From a checkpoint of a small transformer trained on Wikipedia: MLP 1792 tanh GELU.
MLP neurons of a small language model. Each row is named by its layer, matrix (up: input weights) and neuron, and shows model dimensions 16-143. Each number is 128 + 24 x the weight over its row's rms, rounded and kept within 0 to 255. Numbers have three digits each.
A block is one neuron, or neurons of one layer that tend to fire together. After each block is what it responds to, as a language model described it from the Wikipedia text at the highest values.

L13.up6:085127075113077085121157133110145095087115128156115131113186098096149163159143143152144106101148143085123120172136130163126157126124096143146097134144146107099160147135118111142159155127123113110114105161092178169112098100141131099110120152157093149137164142129133154124106138141144162101122116138093106118129130139159147167138197102092164133137132127132115141154154137110106134163123
L13.up53:110118135112065131142139141129159120123118094175133072107153131175158099110157142100128179132103103118121090107128139114154145140137115099118124133140112159124149142049105132121080122102122138113134118096095141119123185113119136130117170127131124129131140144169149155101108132155140158116149106107097144131123171166149139120150141128172092144134161151138176124158120159106123150124142
L13.up157:101144121162115144102114127120140098146129113164068127128155158156139115182139128141176111123162119140148161124126150161116137143127128125121102122060112131129113154134131144175131103160114119161127121144085141122149100146094104092154119128152096167122135145127148127166106150137119118157112102133150114106110167129091137121145166085117076173081118141139134099157109142119104126157140
L13.up274:153137134138125153087132146122096121135150168119124130166158138172160151137101106137113131086128147155163118123143148150124147119137134128130131099142144104080140084116142122103125137153111154131140083085136120135106133110104108123124119135123145127122103136108069173130118117163142158186135089108114133138097158131139090152102162116145125130093108147116124156147177147134116096140126
L13.up448:069120092131098133126107109117158127148112093133119152128123143100174152113160138109135107110133135125123164133136180142111096104120091170126099149108129183153119161090109100130139125116133101102097153107121121089098136132094109107135180107126120103109187145095071108125138086116161156116111123116146115126104115128111126142149169153115155160119114133109134147133119106108144106162125
L13.up788:174106117129131120101106128092150147113144153167100143125131159178117107140144158101072136132118079118138107101132086109155124124144128101098122090117113117137143205127108126132130113143139135125155160099109175170124153144056091126149128110109113127139101126132153147134108146143109155095163129110157128104123171146141178145136098120170120176078120163132119124136140145175153126144116
L13.up796:115149087078110119145075145110135146153106142111102107117115155082152171139167147162138085100153126146126129155126130167168119162099164126153126137126094134172114111108117135112101110151120094079129110117141087129148126145134165112156122136151113126133105132068109134132075097159107145110162089161142172094126074130145143151068161127097136122104094142158164086130151158090144124144164
L13.up962:102167138102148163108115137165158137188134095142143104129142128101122160111152140148100106129118094125150074158132107142099151087091099127121100130089145127102079140153090111100152121130123153104145091121122121100130089177113157104105161140124085140091092144138128107144139121134093132128131077139096111135124128148131141126158184162157128128127132132130123084156137163169127124137108
L13.up1010:107106128133125155068110143083115152152170096147148109051146117170116114131156147110124146162114148123086094149122126174138117111103113116100145128140148139132103106111120123127161127130108132141155123123147109158123113154132100151087163145102155155144151151119137142112138132108143103136141158121141126112109092162142162131102147127137104182137112157188164104142131146135090141140097
L13.up1111:113144148152122103130133131100164156131116095126149193181161115134157148104116128147119136157152112140102115122125172134164150121130118119104142074037104146122110163125123125100144097139114123102161102158124127158134104129087114102127143149156142107115137139098118106148144151129147155146131133131124126131160126105120097156141169158091123128134127101167095119119106147134099140156110
L13.up1143:126132145141143122114150108097125131125121131120103125121147093107138120139119150142075167104110160126106131147111161107166164122138155110113115103144128104118130149085113127113130132117151116141161108100166131095120162112104141147111140139140146179142111128116137131119120164149151134098142139131147146122123149125090166116137106147159127202100132094135078117160118083130087137151136
L13.up1509:129130166141143181106156125116106095138158133101125141150132107178092147164098168118101105105134087144157138117158146136147128097132123160114138149092107163146124137156109111164149150145140113115115128136087131137154146104092149073138132175156174151098110088127092116111125107117108147108124128168109134175128117126087126148122166096095127139107153121120093123176092112139130121192099
L13.up1587:116140141106122083106150195115149145162112142133141147115108116111141169117156122140078149116145084142112107110158144106118161118135106148111099124062159163139158126148138133104144106080109121078134146134135137146130185161107167118089104115149118129117094089097139123156105132110150143091144122123147097110116126177115135181128151149106095142093145125094115130125161108119107120144159
L13.up1651:128114156105125115140101118096164138192107142148149167161164170145147121166128161135131114147087155155133103134160155130155119094179157094115152141149095128119130121126146130092129186091114110136152123148081120106149154113104128144124100166153129112126156141103117140116104124129152150153154159116138081096122166114145097157084171142161102069137134138149145127149128143142173145080121
L13.up1700:135112087132148151100197148154171137099078104116068090139136118151151123157135153116133155157127084119128123123115136146141169147101117122115139117156118171135115113131126106141104160138157106126104077131106137166082166105164146084136120098146145171117144180117155155090084127096152097118110120164154125120104148150104122094150143112183101147091131139131178114120158085143126124127118
L13.up1777:116109127106141158123117120104134102146185145129126127104141137156091163148152128083095075185143115134116131159138098171073122101133105206074127167079153117122119163144171114103124092118121126158122120141125103155135132113126193092080179152137112120127094146099132123126132107135168113088077151133116159145104125125133160101140160120148101168112117158138161098084112112172131099178123
Responds to: Final piece of a transitive verb split into word pieces (-ed, -ing, -es, -ate), just before its object, as in restricted, requesting, predicted that.

L18.up966:123116141108116143134090070129142090122146107174134125076137133122107126130124159119138103115179099149128163085123143141154100131047126151099113126139138143134108123115113161091156085147116118140173122115100118139123108149131105141149128093135127142101156181099119134163163125138166139077136129125133125104107139136168182133145131152096151139100094127104127149154087128118131107175143
L18.up1056:089165143166135151118140139146129077141106146178136108105130159094122137116125141069128125165114120136146141169145129124118157109135139154089119141098141085136123143096128097127158155116087081115080111147135143129125152161150122135125089163153146140082153123127129134104154135111118104156154103114130153107112101115143129102111179135116089119081122084173151151084127134135108088132168
L18.up1377:151124117153073117108119107136113120129168112080164126096134128141126125102065133090131105126152141120135126131154130091131137108125174161110086073115144126202100120150141105072156143177101127139107105099093124124134162136134130157138123157158112127169142146155137122102142140102103159137138164142115167095125127087141175126127112135144140161140070097146136142083164107110128190095107
L18.up1625:087145157157128126099085142117124170149159131147097129124120140202141122139134165172106137081167121142102138165130125123098115110096112165086109143095121134107115132097120148116154097139096108130120135099147159140124108137172130104148094066169098159172081163116105100120130154066123160190100106114164102146088136144096180079156102144139124136128134132171117139135151129143158141153144
Responds to: Final pieces of transitive verbs and prepositions right before their object in biographical narrative, such as don-ated, direct-ed, with, of.

L18.up202:145095140132095087121157167118133129138145120120104113147139115116079159081157149161177152153102178153115112118104163143082131149117129135153082101129069169123128108129148070134146171139128122127174158127132111103113117127115115127068128106177119121142118103129130143120101134110115125126170128155105156096178140158105149141168131126124098172128092094148154132134109112146117149146116
L18.up683:112145129134137085109124151100138090136114152137154110131131118130130138099145107112166096132131097143137137128153154127100084131140144169155118157097080132112170108151134107171139154115099121125143118124110164102118160153112143115159099130110130134135120181070101117107133148151135125116097100158136095085162134097146108108150164120150136129077128087153120121124177115104122109165090
L18.up1184:145153127102113168120173140122124134190113129131151120124151116143131144130116145191144075173120171115155113105137096141150099122142116157132119101117111138127090140152150042102171149147150119144130132108150148168116136154123127172138124146132117131157170151124126106156119157099133124089120152107085142139143140121128128148141152083151109145160146134104136148127091135148149119165142
L18.up1465:131130107082105149162151127129121153087134163100128123096144127114138137136143122140150132117124107130129138112128117089092161129148114128150111156190080130187109109200127081132147153115098113096113116123156153166131112152138111132168118119131140157154113107138110160117129111127135101161117122106093144124181158116087120123138164119123163102132115105126112123129154139133117146148097
Responds to: Decimal points, thousands commas, colons and degree or minute marks splitting digits in numbers within tables, stats and coordinates, as in 69.26, 12,415, 4:03.23.